Weights of a small GPT-style language model, trained from scratch on English Wikipedia: 8167 steps.
MLP neurons of a small language model. Each row is named by its layer, matrix (gate and up: input weights; down: output weights) and neuron, and shows model dimensions 32-159. Each number is 50 + 12 x the weight over its row's rms, rounded and kept within 0 to 99. A neuron's up and down rows have the sign that makes its largest values positive.
After each neuron's rows, "fires on" lists the tokens most often at its 100 highest values on Wikipedia text that the model never trained on. A number after a token or word is its count.

L4.gate318:35 77 58 31 56 45 57 55 32 28 61 61 73 54 48 41 54 36 52 41 17 58 42 30 38 33 55 60 47 38 54 54 44 73 31 60 56 45 26 68 56 52 46 47 57 50 56 24 52 58 36 58 78 43 57 20 44 38 55 51 60 48 37 48 76 35 42 44 39 40 52 76 29 49 48 50 57 42 58 43 52 28 48 44 47 40 71 50 52 68 44 43 37 57 55 46 53 31 60 49 60 33 57 57 39 30 61 45 46 35 33 44 49 48 49 41 52 55 43 58 53 41 50 65 61 34 34 62
L4.up318:49 50 53 40 56 46 58 52 19 48 56 63 34 59 60 69 48 31 59 43 44 59 38 55 39 29 53 39 59 69 38 78 53 69 26 63 60 56 50 53 61 60 50 41 58 47 41 53 41 45 63 55 44 52 36 59 55 55 58 49 48 44 61 60 55 67 42 45 61 38 35 62 35 46 45 82 56 56 31 46 55 23 50 52 67 47 69 56 37 35 39 54 37 44 16 62 52 52 45 38 77 47 53 56 43 48 41 42 72 30 60 29 42 62 71 53 58 57 66 25 47 68 62 58 40 45 47 61
L4.down318:79 38 31 35 44 61 58 60 38 61 44 50 44 49 41 43 55 54 51 71 63 58 42 51 43 71 56 48 48 41 48 77 41 41 45 67 77 35 44 70 58 55 53 49 47 30 44 42 46 48 59 43 49 60 68 46 63 58 49 40 48 62 44 44 54 51 33 60 51 52 47 58 59 64 34 55 73 27 61 55 31 56 40 33 64 51 46 54 45 57 37 34 49 18 55 38 44 47 30 52 46 56 40 49 42 64 61 65 64 45 51 61 42 29 58 44 56 62 44 53 50 54 62 54 24 28 56 60
fires on: "l" 17, "al" 16, "ts" 14, "s" 8, "all" 7

L2.gate447:55 47 48 52 53 69 83 76 65 39 58 68 67 52 58 65 45 44 46 48 43 73 48 53 72 58 58 41 40 59 40 59 53 70 68 57 52 49 51 49 66 53 39 47 44 40 48 51 66 52 59 48 49 69 33 41 53 53 58 51 59 47 46 34 64 65 49 52 56 53 41 55 63 59 48 46 66 63 78 65 59 43 63 58 35 41 56 51 34 64 57 64 58 54 58 55 43 47 61 86 37 31 59 43 54 48 31 41 69 61 45 56 41 51 53 58 54 59 32 70 47 59 61 46 61 50 41 49
L2.up447:82 57 51 48 35 50 64 45 55 43 56 67 59 53 71 69 64 48 39 56 67 36 47 54 58 65 47 30 49 57 61 29 33 58 36 54 47 37 47 63 42 55 34 52 49 45 46 41 44 42 40 37 58 48 48 61 68 65 50 43 32 43 45 61 41 65 39 52 62 57 37 38 57 51 59 45 41 59 55 50 61 48 37 57 41 53 43 48 53 48 81 37 49 72 47 46 42 33 45 79 61 40 53 56 48 53 51 58 57 49 50 25 36 44 35 24 48 50 52 44 63 65 45 48 63 44 57 50
L2.down447:41 51 43 73 45 44 60 60 49 55 26 38 53 33 77 58 44 45 50 49 32 51 52 59 58 44 52 46 53 47 42 44 43 27 39 53 71 47 44 60 50 35 43 52 36 43 55 38 42 42 47 52 51 43 43 48 34 62 32 48 31 46 61 46 64 32 43 65 53 59 50 38 43 50 49 15 36 71 58 39 58 26 56 64 44 22 58 42 52 59 59 68 56 52 48 45 51 65 48 59 58 44 40 65 59 52 68 31 52 31 54 63 56 49 53 67 53 48 60 76 65 64 67 40 31 58 54 50
fires on: "s" 32, "m" 25, "p" 18, "t" 9, "b" 7, "k" 4

L5.gate477:68 60 74 58 63 46 40 57 65 47 46 54 64 40 44 58 70 53 51 50 57 53 44 60 42 42 39 59 53 76 38 44 18 63 57 58 48 46 56 69 49 47 37 51 48 62 51 55 65 37 74 38 44 54 42 72 54 39 45 23 61 40 34 39 66 47 41 68 47 30 49 47 70 49 35 67 51 69 42 21 51 57 41 35 31 44 34 48 55 47 46 69 33 81 48 50 58 72 37 52 70 77 54 52 56 50 72 45 58 61 53 62 65 32 53 51 67 49 60 33 49 49 52 33 48 35 51 42
L5.up477:49 64 43 46 58 44 52 59 49 38 43 58 57 31 47 78 58 64 56 70 39 52 34 48 60 33 28 39 39 46 29 52 63 66 31 44 30 49 47 48 37 32 54 53 41 40 68 48 32 43 43 51 58 47 50 36 66 35 58 48 57 73 44 49 42 47 53 49 47 36 44 49 43 47 61 41 27 56 56 60 42 53 43 58 47 62 40 30 51 53 58 58 61 36 28 63 42 53 40 59 28 64 35 41 45 44 35 50 33 39 48 21 50 45 54 50 44 72 51 40 44 56 59 59 44 44 75 57
L5.down477:49 59 48 48 37 60 36 38 55 54 73 46 58 55 56 28 43 30 45 41 46 54 43 48 64 49 21 49 35 40 54 57 58 63 50 50 37 47 57 36 84 47 35 49 56 67 55 82 62 52 56 44 44 52 39 45 47 42 52 75 47 46 46 51 47 22 60 27 59 68 45 50 54 49 65 43 75 89 49 34 43 52 56 46 43 51 47 55 42 53 51 44 32 36 58 77 48 53 43 42 61 68 51 43 70 42 59 37 37 41 33 63 57 29 34 61 61 38 46 63 19 47 73 48 41 36 36 52
fires on: "e" 40, "r" 25, "t" 15, "her" 7

L5.gate402:53 46 58 54 61 39 40 33 35 46 65 69 42 56 49 48 23 56 49 44 45 58 50 42 42 53 25 30 67 42 64 50 51 66 38 27 49 77 61 44 54 40 64 29 64 60 39 33 33 58 49 59 41 59 63 48 53 51 39 67 29 44 58 56 66 78 52 60 53 65 87 48 30 64 70 31 43 65 30 43 46 44 41 53 30 57 42 34 48 48 52 54 57 50 58 47 42 42 54 49 44 45 60 65 36 62 45 37 42 56 68 44 31 52 47 45 69 39 46 45 53 43 52 52 66 52 54 35
L5.up402:71 53 31 49 40 60 52 53 52 34 44 41 38 55 51 27 30 52 24 39 48 62 57 48 55 24 34 26 42 60 62 44 73 56 41 38 64 39 52 40 50 29 39 52 73 40 49 38 47 18 54 48 59 38 58 49 45 52 57 33 48 54 42 33 33 57 49 45 62 58 42 63 33 52 39 56 62 38 63 58 55 47 56 59 28 35 77 50 60 52 35 36 60 47 32 68 56 41 61 55 44 61 62 40 62 49 49 44 70 62 26 47 59 24 33 64 62 56 72 65 41 51 36 47 30 40 73 50
L5.down402:53 33 49 58 53 52 49 67 61 50 51 51 43 59 60 36 46 61 37 70 74 33 53 40 50 58 37 55 53 60 64 44 69 48 58 54 56 54 65 50 42 45 63 46 49 67 69 48 56 43 39 54 50 51 32 54 47 34 61 47 67 47 25 46 59 57 36 37 57 55 39 65 42 38 37 65 42 48 28 64 50 75 49 76 57 60 61 51 58 22 43 31 52 45 27 53 44 53 45 50 58 71 47 50 53 61 35 49 54 57 68 30 55 33 51 72 64 68 48 42 30 38 47 57 45 42 64 80
fires on: "iv" 35, "ap" 31, "ord" 16, "e" 7, "ul" 4

L3.gate467:54 64 54 43 45 40 46 44 38 52 63 55 54 33 40 47 54 64 31 40 50 42 46 52 58 57 57 38 33 67 53 52 56 45 32 43 39 54 42 74 31 53 24 15 36 65 53 70 45 26 45 62 31 46 59 66 59 52 46 46 30 60 38 43 49 20 61 54 58 52 37 26 58 41 47 53 66 72 60 54 57 47 60 48 66 53 58 76 68 36 39 54 27 54 33 56 49 60 38 52 39 42 72 61 50 66 40 43 48 42 48 38 45 44 34 57 61 51 45 46 28 60 42 63 55 64 38 66
L3.up467:48 66 67 41 42 54 63 72 38 26 47 46 37 59 49 57 34 68 52 54 65 65 46 52 48 33 62 60 41 39 38 45 48 40 42 47 60 68 45 82 44 60 32 22 50 60 56 69 54 63 80 64 62 57 54 43 43 78 70 23 16 44 48 42 38 67 61 62 47 54 46 58 58 43 64 58 60 53 40 24 57 40 55 40 46 32 37 29 44 71 64 52 28 35 34 54 40 64 62 46 46 34 52 62 58 48 32 36 50 46 38 53 55 39 54 63 54 63 30 67 62 37 53 42 57 62 64 52
L3.down467:50 39 67 55 28 18 42 40 25 73 52 53 36 50 56 36 30 62 52 35 59 52 44 34 49 60 55 40 47 52 33 66 70 38 53 58 52 72 42 44 64 42 55 58 35 50 23 52 60 55 36 59 41 49 58 41 62 07 56 48 45 36 46 66 47 61 59 53 32 53 38 53 50 50 62 41 40 35 48 26 47 58 60 63 42 75 36 39 58 46 57 59 44 51 40 47 81 32 40 34 57 72 74 47 52 40 49 45 56 64 36 65 65 52 48 41 36 44 35 44 54 58 49 24 54 48 56 60
fires on: "h" 30, "le" 22, "ong" 17, "ic" 9, "ge" 8, "ay" 7

L5.gate152:61 62 54 50 53 51 32 37 38 49 47 52 65 66 41 59 55 59 37 54 47 69 69 70 36 64 56 42 47 65 24 43 47 55 45 48 39 60 51 62 40 53 66 64 66 47 61 31 43 32 44 49 60 58 62 68 49 77 39 34 43 68 42 49 67 76 32 58 58 57 55 36 76 49 40 49 66 50 54 48 50 50 41 35 51 52 37 66 64 60 44 59 44 45 40 70 55 71 53 45 38 52 69 69 36 53 49 38 52 50 55 44 36 50 67 35 68 58 35 50 43 43 53 35 46 46 63 38
L5.up152:61 59 30 45 51 62 67 52 59 38 57 48 58 31 52 77 63 48 44 39 53 31 39 57 72 19 30 66 65 55 59 55 58 53 63 35 53 31 23 40 52 38 53 82 56 38 66 31 45 31 42 42 78 38 40 63 59 63 56 47 44 39 64 49 69 28 67 62 57 51 38 33 40 29 62 35 58 49 49 57 46 51 47 63 52 40 43 61 62 26 62 40 38 62 37 30 57 51 67 46 60 55 44 57 41 43 41 66 58 53 53 48 43 68 53 48 51 31 51 62 53 58 67 37 54 60 66 57
L5.down152:38 27 66 42 54 28 42 42 40 49 30 41 76 59 41 50 59 41 51 27 41 62 35 44 45 48 30 69 47 39 38 50 74 39 48 52 48 44 37 53 58 28 37 57 53 25 67 75 36 36 38 41 53 77 42 46 37 58 80 48 64 49 53 56 44 56 50 53 43 37 50 52 43 63 79 64 53 45 34 54 32 52 47 50 51 62 55 45 68 41 38 39 33 35 35 58 55 50 46 40 40 40 32 70 51 33 60 40 74 69 56 52 70 47 55 57 46 36 58 63 45 53 52 48 84 59 56 58
fires on: "ol" 43, " of" 13, "t" 6, "r" 6, "h" 6, "re" 5

L5.gate173:58 51 58 42 37 69 34 33 44 44 49 71 54 45 68 52 54 38 67 47 36 61 46 56 62 46 51 10 53 34 56 51 53 46 70 39 62 69 51 29 52 63 36 61 41 59 56 59 41 44 54 56 55 50 44 26 67 58 65 76 43 51 50 27 53 48 48 53 64 17 44 40 59 54 48 69 54 52 55 53 63 65 62 69 83 51 38 62 59 53 46 36 54 37 48 37 33 57 42 55 36 51 61 56 12 33 56 54 42 29 58 48 41 53 45 49 57 43 51 70 53 57 41 53 52 52 51 49
L5.up173:56 49 55 61 67 50 63 60 45 26 52 71 75 46 56 45 68 73 66 50 31 51 69 55 55 79 39 51 32 32 22 59 74 50 52 37 58 43 67 68 50 61 61 52 48 59 56 37 40 63 62 40 65 26 52 35 42 62 64 52 52 55 52 46 51 37 31 41 49 49 57 53 66 38 41 33 46 77 59 58 60 28 62 41 56 48 64 40 61 39 63 47 45 50 61 46 43 36 41 30 44 61 49 37 28 64 57 46 55 61 68 60 57 24 43 36 53 54 28 41 52 52 39 45 66 38 70 55
L5.down173:49 34 61 53 44 46 47 53 45 67 51 58 52 69 67 54 50 41 60 48 58 71 47 43 49 55 44 64 37 67 48 48 43 36 48 48 48 48 66 62 33 38 59 60 65 51 44 54 37 62 46 72 70 23 67 43 45 46 38 68 64 28 35 59 43 44 62 32 40 55 52 75 53 55 48 58 42 58 49 48 28 52 54 64 47 36 61 23 34 80 41 64 50 41 42 54 26 56 69 64 66 46 60 53 58 51 49 69 57 48 45 53 57 57 57 71 39 52 74 63 69 61 51 42 55 57 55 66
fires on: "ed" 30, "ation" 20, "ing" 7, "n" 6

L4.gate425:67 37 60 61 60 51 57 61 53 42 62 40 44 40 52 47 27 40 44 52 44 50 53 39 43 65 52 44 39 47 41 54 71 34 46 38 16 60 39 50 64 37 56 47 48 43 47 31 74 70 40 49 37 38 61 62 39 49 71 62 52 29 43 40 50 58 31 54 48 62 69 56 39 52 40 21 40 52 25 86 48 78 56 57 44 71 60 39 55 72 54 42 64 41 69 44 40 53 30 57 34 75 43 55 50 42 36 53 59 56 59 45 75 42 31 47 44 48 39 51 40 61 58 55 37 44 44 48
L4.up425:62 38 30 79 50 60 42 25 37 41 39 57 44 36 36 75 38 61 52 44 32 45 64 48 57 53 56 75 57 48 56 55 56 65 64 33 50 49 31 52 70 49 53 64 72 44 50 33 56 45 35 43 67 62 52 57 46 57 73 41 69 50 42 48 15 46 46 30 27 34 57 44 57 62 52 43 77 50 36 49 56 53 50 63 58 62 62 47 53 49 42 66 58 53 39 51 49 38 42 73 33 53 56 62 66 57 42 41 59 38 68 30 63 38 50 44 43 77 47 41 34 45 29 51 48 41 37 35
L4.down425:61 30 51 45 41 38 38 33 55 55 31 42 58 44 48 38 68 45 61 52 67 53 63 53 50 45 60 46 36 39 44 41 25 47 36 48 50 31 45 43 55 49 58 50 44 49 39 49 45 64 25 56 54 84 48 67 68 52 46 27 38 52 45 61 43 56 38 41 58 63 65 52 26 38 50 54 29 77 55 74 64 44 57 40 69 56 54 46 45 48 41 55 73 39 38 34 47 43 55 61 47 54 36 76 37 59 54 44 50 60 45 49 44 46 68 43 42 43 80 39 44 50 44 48 67 36 45 67
fires on: "en" 26, "op" 22, "end" 10, "ost" 9, "es" 7, "ation" 6

L3.gate66:48 61 54 54 44 55 51 37 54 57 63 49 44 55 57 34 50 39 16 67 47 59 48 33 81 47 62 55 41 30 40 61 18 51 20 49 66 34 46 58 65 34 46 29 67 47 57 63 57 40 46 43 39 35 37 43 37 67 60 32 62 27 53 41 48 62 07 21 49 68 59 46 52 60 57 66 58 58 62 48 32 51 50 70 71 67 59 63 39 50 56 48 76 53 48 49 66 55 39 47 58 44 54 56 47 46 61 58 52 36 47 40 66 58 47 24 63 58 46 53 35 70 48 63 52 70 59 36
L3.up66:74 53 46 42 49 55 49 64 46 67 55 30 54 52 46 22 51 45 45 53 55 44 35 40 65 46 47 59 67 30 57 41 54 43 43 54 36 54 47 24 47 56 75 53 43 39 53 42 45 45 26 57 42 41 62 30 43 52 48 15 58 37 30 58 37 37 33 66 22 47 21 47 47 49 49 63 54 58 73 48 53 52 50 43 54 31 60 27 36 82 56 38 60 31 40 40 30 37 62 45 55 55 49 48 54 41 35 30 45 38 39 51 47 41 57 41 45 45 28 65 37 63 45 47 58 41 57 63
L3.down66:62 64 62 41 53 34 71 33 34 48 52 28 38 40 52 49 46 63 40 71 46 69 48 49 75 65 47 64 65 37 51 43 66 48 54 57 38 70 45 31 58 48 32 66 43 60 42 54 55 50 49 35 39 52 60 51 68 36 38 38 43 53 53 47 54 59 55 58 52 36 64 31 23 40 49 56 35 56 58 44 50 43 54 64 71 47 52 60 41 51 63 49 45 38 41 26 60 70 52 34 50 48 57 44 36 37 26 50 55 56 53 29 43 56 35 48 71 50 51 59 42 46 45 55 48 40 54 45
fires on: "ow" 67, "ld" 8, "o" 6, "1" 4, "ad" 4

L5.gate310:45 45 28 62 33 47 61 61 46 53 53 66 50 32 44 46 48 44 40 72 37 64 64 33 37 50 39 61 35 60 64 49 39 53 54 41 28 40 36 61 30 47 55 42 53 51 73 51 56 55 57 65 42 59 73 48 63 44 50 46 45 44 46 64 54 54 43 58 47 58 42 41 52 52 46 39 50 16 56 43 60 51 46 57 32 71 47 49 28 55 39 72 65 20 45 50 41 33 67 47 67 54 37 58 50 48 42 53 50 64 68 63 52 63 39 51 34 36 32 56 36 40 57 70 58 63 64 35
L5.up310:42 59 61 55 40 64 67 45 54 34 66 59 34 73 72 70 44 47 53 53 50 46 76 44 45 52 41 51 36 50 65 38 64 27 44 44 44 63 66 57 60 34 41 61 62 42 46 46 46 23 19 57 44 74 79 60 27 47 31 64 64 37 36 55 22 51 51 44 53 50 47 61 50 52 42 45 41 74 45 48 54 71 67 54 60 34 51 27 44 66 56 52 63 44 59 46 54 61 41 64 42 43 51 65 60 60 48 45 64 43 52 69 66 66 60 57 54 66 45 42 47 75 48 46 44 38 36 46
L5.down310:58 42 46 63 44 54 43 49 52 57 47 35 36 46 22 66 65 33 61 33 58 55 36 52 44 32 57 47 61 41 45 45 39 96 60 54 37 45 28 41 63 42 65 68 47 57 43 50 71 46 45 49 43 58 27 53 46 60 44 66 44 49 34 32 48 49 30 59 43 62 47 56 52 40 61 45 32 55 65 49 31 56 43 54 40 48 46 55 43 51 50 51 48 47 49 52 37 50 32 57 43 21 45 42 54 39 59 53 48 43 74 54 55 43 46 28 27 56 60 21 48 32 40 50 30 24 38 53
fires on: "he" 63, "it" 7, "es" 6, "en" 4, "um" 4

L3.gate251:51 50 49 43 51 48 54 61 26 35 47 66 50 58 81 60 46 47 32 49 76 56 58 45 56 35 45 43 38 85 67 37 45 70 60 54 48 68 48 61 60 30 42 41 34 48 46 48 41 39 55 38 45 62 54 43 52 49 55 42 49 48 71 55 52 34 51 30 53 37 47 55 54 28 46 58 51 66 31 40 54 53 63 32 52 55 57 67 48 62 53 37 46 37 43 74 27 61 55 67 57 53 62 60 61 63 44 79 52 53 38 57 59 45 41 35 61 45 41 58 27 54 60 42 50 80 69 64
L3.up251:47 52 46 41 39 63 42 60 25 48 22 66 46 59 57 62 55 43 52 51 73 54 63 48 52 54 29 56 31 65 50 59 56 66 45 56 68 47 54 74 32 61 23 32 58 59 67 41 44 41 52 57 36 69 57 45 61 47 56 34 54 55 60 58 44 68 73 42 51 67 56 41 73 39 51 53 58 58 51 72 59 28 59 55 28 44 60 52 62 50 57 52 55 37 61 55 50 85 60 66 50 48 57 67 69 54 45 45 54 47 52 56 42 48 64 61 60 41 44 39 47 49 46 91 57 58 71 43
L3.down251:52 46 52 38 51 43 43 48 49 54 67 47 47 50 73 57 58 52 28 34 55 37 36 52 39 40 52 74 43 43 33 63 63 42 49 44 70 38 39 37 43 37 41 57 46 41 39 51 58 42 43 67 65 42 46 31 48 39 37 49 50 60 39 62 48 65 29 64 77 29 44 60 64 54 63 51 70 62 37 53 54 22 77 58 26 59 58 56 43 61 45 54 75 39 55 58 68 50 34 60 47 60 59 42 52 56 37 37 46 47 34 52 37 49 52 43 71 67 73 41 23 86 45 53 51 57 41 54
fires on: "n" 19, "h" 17, "e" 14, "j" 10, "ic" 10, "T" 9

L5.gate267:45 63 56 72 48 36 43 54 60 30 48 44 61 55 53 44 49 48 39 56 52 50 61 64 43 61 49 53 65 65 39 41 37 44 54 41 36 50 46 53 59 58 40 47 54 48 54 59 50 51 56 43 62 70 60 41 51 40 47 51 55 56 66 39 25 55 58 50 41 58 24 51 27 65 27 66 55 69 67 42 56 40 64 36 43 41 32 39 46 75 62 68 41 57 45 15 51 48 40 48 67 60 61 62 62 42 35 22 47 64 26 61 37 42 10 32 49 56 61 67 44 35 52 39 53 43 38 21
L5.up267:64 50 43 67 75 49 53 38 57 56 40 41 72 57 39 50 65 51 48 62 40 45 36 53 56 35 56 44 62 38 32 24 52 47 44 48 62 44 64 58 73 48 47 35 46 39 35 39 46 51 57 64 78 21 49 43 60 38 40 51 60 57 85 48 37 48 40 41 49 47 50 43 47 52 37 47 60 44 50 44 65 45 65 39 37 50 37 50 43 48 59 54 48 64 54 33 59 33 57 35 33 48 36 59 53 53 59 52 63 48 32 54 33 74 41 30 51 45 68 60 35 61 57 48 31 57 53 44
L5.down267:59 22 35 49 30 53 58 75 69 54 57 49 45 60 32 58 38 56 46 63 27 51 60 50 68 40 54 69 55 20 56 40 81 55 44 39 69 44 67 51 61 58 50 45 40 37 72 53 55 55 39 39 40 46 60 65 53 42 49 42 49 72 54 44 47 39 55 47 57 49 50 52 43 36 62 41 51 52 33 37 42 29 57 65 42 34 37 61 45 61 68 54 43 40 59 62 47 43 45 46 51 31 33 68 64 28 46 52 53 52 24 51 36 59 60 35 56 40 80 46 49 66 53 52 62 48 52 66
fires on: "ear" 46, "n" 13, "ov" 8, "ork" 8, "ain" 7, "e" 6

L2.gate87:49 61 50 43 47 55 67 57 41 67 40 70 41 62 49 57 66 56 45 47 55 40 60 58 61 63 61 69 48 71 56 58 63 25 41 60 61 64 49 50 26 64 61 59 52 55 47 41 57 67 42 47 47 51 58 46 53 55 59 61 60 32 50 48 62 75 56 37 65 43 62 41 43 49 47 53 45 61 58 40 49 44 40 52 58 50 43 71 50 48 78 61 70 74 35 68 38 67 37 45 53 42 47 53 42 65 64 59 55 55 47 61 21 41 49 67 29 50 48 50 52 61 51 60 34 33 47 48
L2.up87:51 62 68 39 65 49 70 63 54 55 27 59 64 50 53 60 65 48 55 51 45 43 51 62 39 71 64 36 41 54 54 43 59 34 62 67 65 49 40 53 54 70 59 50 63 33 41 51 56 60 56 43 40 45 41 74 47 47 55 55 30 51 55 53 42 72 73 51 42 44 49 39 58 78 39 61 43 46 65 48 59 43 38 43 46 53 70 66 65 57 67 62 64 59 42 56 48 43 37 53 52 32 33 46 53 69 51 60 45 50 49 34 40 23 42 71 59 39 64 49 58 73 39 57 41 59 62 69
L2.down87:55 52 45 64 69 46 46 39 44 61 49 52 69 48 41 52 44 55 64 52 55 41 52 42 54 65 75 43 49 38 32 32 42 47 42 48 46 32 81 44 46 42 73 44 40 72 30 62 49 34 52 70 47 24 72 24 34 52 60 52 44 37 46 45 34 51 65 48 59 50 34 60 38 37 42 45 47 49 73 55 46 23 55 43 42 64 65 57 22 51 44 59 30 45 64 69 65 51 64 52 58 33 36 59 42 61 25 46 48 74 42 44 59 47 57 32 59 43 52 35 49 43 31 51 61 54 74 62
fires on: " –" 17, "ion" 15, "ore" 11, "ity" 10, "or" 9, "V" 7

L2.gate338:57 62 44 54 46 41 32 45 60 49 69 55 46 50 55 10 41 45 53 41 68 40 45 40 57 53 36 59 45 52 50 60 61 63 54 42 55 53 47 39 39 42 51 49 47 55 30 30 49 49 54 44 45 52 36 60 44 45 52 45 58 46 46 54 54 51 52 50 46 36 31 73 60 64 36 60 63 33 67 48 41 42 41 51 62 56 73 20 51 51 38 79 52 59 60 33 37 50 51 37 49 53 58 88 62 40 43 29 51 50 34 47 46 44 62 54 41 44 70 37 44 54 44 44 40 25 56 48
L2.up338:39 54 46 49 20 60 43 62 22 52 64 41 48 30 24 65 61 66 47 42 53 51 46 44 00 41 58 38 59 42 70 77 47 47 37 60 52 35 35 44 60 49 65 69 44 42 44 53 52 43 45 53 36 64 55 71 49 52 76 53 55 27 29 49 65 56 51 44 38 62 47 37 35 78 44 48 45 42 58 63 43 40 45 56 21 60 63 40 55 34 57 47 55 78 31 41 59 41 72 59 62 47 36 45 43 31 50 47 32 47 59 60 54 49 66 64 55 59 51 41 52 46 51 51 48 50 45 87
L2.down338:71 47 38 35 33 57 53 50 34 45 42 52 53 36 61 39 39 58 67 29 41 37 36 33 36 78 12 52 48 40 35 54 74 55 46 46 47 45 43 52 42 52 67 53 42 48 53 47 40 50 29 55 68 50 56 35 53 20 60 46 45 47 55 52 57 48 49 62 65 52 45 70 54 59 41 29 34 45 40 37 64 44 43 45 60 61 69 34 45 38 58 39 49 40 50 27 56 50 65 64 53 43 61 54 37 49 62 50 51 61 42 65 26 47 40 48 72 62 62 27 50 56 47 37 58 47 49 71
fires on: "/" 28, "s" 17, "ir" 17, "-" 15, "all" 9

L4.gate262:42 35 57 66 37 59 48 46 35 82 46 59 62 46 35 45 42 27 64 43 62 52 43 21 62 68 58 73 46 30 57 53 55 51 45 56 49 63 30 34 44 46 61 48 49 20 74 64 57 42 47 72 52 48 50 59 40 41 45 64 63 26 51 64 45 62 36 71 45 45 52 60 49 40 48 53 60 43 59 52 47 59 54 42 62 37 61 48 54 65 71 51 58 51 48 57 53 50 50 64 40 39 63 50 53 61 32 34 44 15 51 49 58 50 46 54 31 37 31 51 38 42 31 42 58 47 42 52
L4.up262:66 38 36 43 30 50 37 53 27 53 52 45 34 58 28 37 49 71 39 53 40 27 54 47 60 44 64 61 83 44 53 56 46 33 70 43 35 42 36 51 25 45 49 60 48 36 40 63 53 32 39 63 62 53 43 54 71 60 45 43 44 18 65 58 63 44 40 65 55 38 34 60 50 46 45 34 35 62 64 47 45 40 56 57 72 44 69 51 35 57 54 46 55 86 22 58 43 48 32 53 39 57 41 50 53 39 73 37 46 64 55 28 60 44 50 60 68 29 56 38 66 44 63 48 50 36 53 62
L4.down262:51 63 52 46 43 44 40 40 53 49 29 66 38 35 61 67 52 64 47 65 46 71 47 35 75 49 53 32 59 48 67 51 46 59 59 57 36 56 64 47 83 51 47 64 54 63 52 52 46 37 46 47 38 66 49 31 64 44 48 46 81 46 60 31 45 47 61 66 54 57 54 32 58 45 56 48 39 65 48 59 63 33 54 45 49 55 60 62 25 36 32 49 54 50 74 51 65 51 40 47 65 38 63 53 50 40 57 65 34 54 57 42 64 51 46 57 78 63 74 64 43 52 34 63 54 46 91 66
fires on: "et" 19, "ld" 17, "en" 15, "ad" 14, "in" 9, "e" 7

L5.gate462:55 51 66 42 55 60 78 33 34 44 42 44 54 58 60 50 30 50 56 53 46 63 67 53 56 65 53 25 68 41 58 31 60 54 31 26 48 71 46 31 41 30 50 62 50 66 52 63 54 49 55 56 55 26 48 44 52 35 60 36 68 52 62 40 51 68 55 46 67 52 39 38 46 75 62 52 55 45 46 59 54 45 37 81 44 55 39 58 48 63 60 42 52 35 77 49 32 33 42 66 53 50 63 66 48 52 42 28 67 43 47 46 58 58 48 51 47 39 52 69 63 50 23 38 48 60 57 55
L5.up462:63 40 41 45 44 60 60 54 66 47 66 74 55 36 47 65 42 53 60 64 52 55 62 60 64 33 22 60 52 59 52 71 57 57 62 82 58 49 36 33 47 35 38 41 55 53 40 67 56 63 40 51 41 47 57 53 63 70 57 42 44 35 55 56 36 50 56 32 57 51 63 58 40 47 59 41 23 57 42 57 48 29 62 52 40 84 76 50 70 57 45 60 62 39 37 53 55 13 38 56 47 68 46 46 45 38 43 64 62 40 42 43 62 58 49 64 42 48 41 61 57 69 31 38 31 38 56 48
L5.down462:58 28 78 49 75 49 55 38 47 53 32 52 50 32 53 52 44 45 46 64 56 64 47 56 41 62 61 57 44 83 69 55 36 62 48 36 59 59 62 59 27 82 55 65 41 51 64 46 61 60 67 47 53 36 46 44 48 44 53 53 73 58 59 41 71 51 48 44 30 32 48 44 50 53 72 49 48 52 40 52 58 36 69 51 45 63 67 64 69 47 64 48 48 34 58 40 46 58 66 50 60 79 65 74 69 57 38 67 51 44 51 46 48 56 59 61 31 56 54 45 56 60 56 50 45 36 54 58
fires on: "iv" 30, "ed" 26, "ing" 12, "l" 8, "e" 7, "in" 7

L2.gate208:72 61 50 76 75 53 57 41 58 32 46 60 48 58 70 51 40 35 35 75 50 71 27 43 43 35 50 42 35 63 42 43 34 54 53 49 25 64 62 61 37 40 54 41 62 54 57 63 65 44 42 52 48 37 54 79 51 40 64 46 44 47 58 49 54 60 48 52 71 72 53 46 47 34 44 35 45 68 60 51 62 46 43 52 53 35 40 51 72 36 56 63 50 53 55 49 40 46 65 57 57 43 48 55 53 60 38 22 60 68 64 43 46 52 35 18 36 33 45 62 45 41 43 53 45 46 44 36
L2.up208:59 44 50 58 26 45 41 37 59 47 47 64 63 67 79 69 52 74 50 71 40 62 34 49 47 58 52 38 33 37 45 67 36 57 46 45 44 43 53 62 42 61 44 35 48 38 48 67 51 34 52 60 50 41 57 58 49 54 42 36 42 40 53 46 75 48 30 51 51 53 44 55 31 41 61 33 53 57 48 49 34 42 72 62 59 51 63 67 53 63 55 57 64 54 45 42 50 55 78 46 54 59 37 46 41 65 58 52 68 41 34 62 72 48 43 24 29 52 52 52 34 21 60 53 56 54 57 47
L2.down208:59 55 42 39 63 46 54 57 63 53 43 52 56 45 25 47 50 60 63 47 66 42 36 55 40 45 70 41 37 64 40 35 51 59 23 54 84 46 52 52 45 40 60 65 62 71 66 27 36 37 57 49 33 63 82 33 49 59 43 32 42 50 44 26 56 68 51 66 66 34 54 64 41 44 53 16 43 56 50 31 68 46 59 53 48 71 47 44 61 52 57 55 52 70 44 33 56 40 52 59 57 26 36 32 57 29 59 55 54 59 58 54 59 50 42 47 61 57 71 44 45 65 45 59 45 51 50 90
fires on: "p" 32, "s" 25, "e" 9, "m" 9, "ar" 6, "ear" 5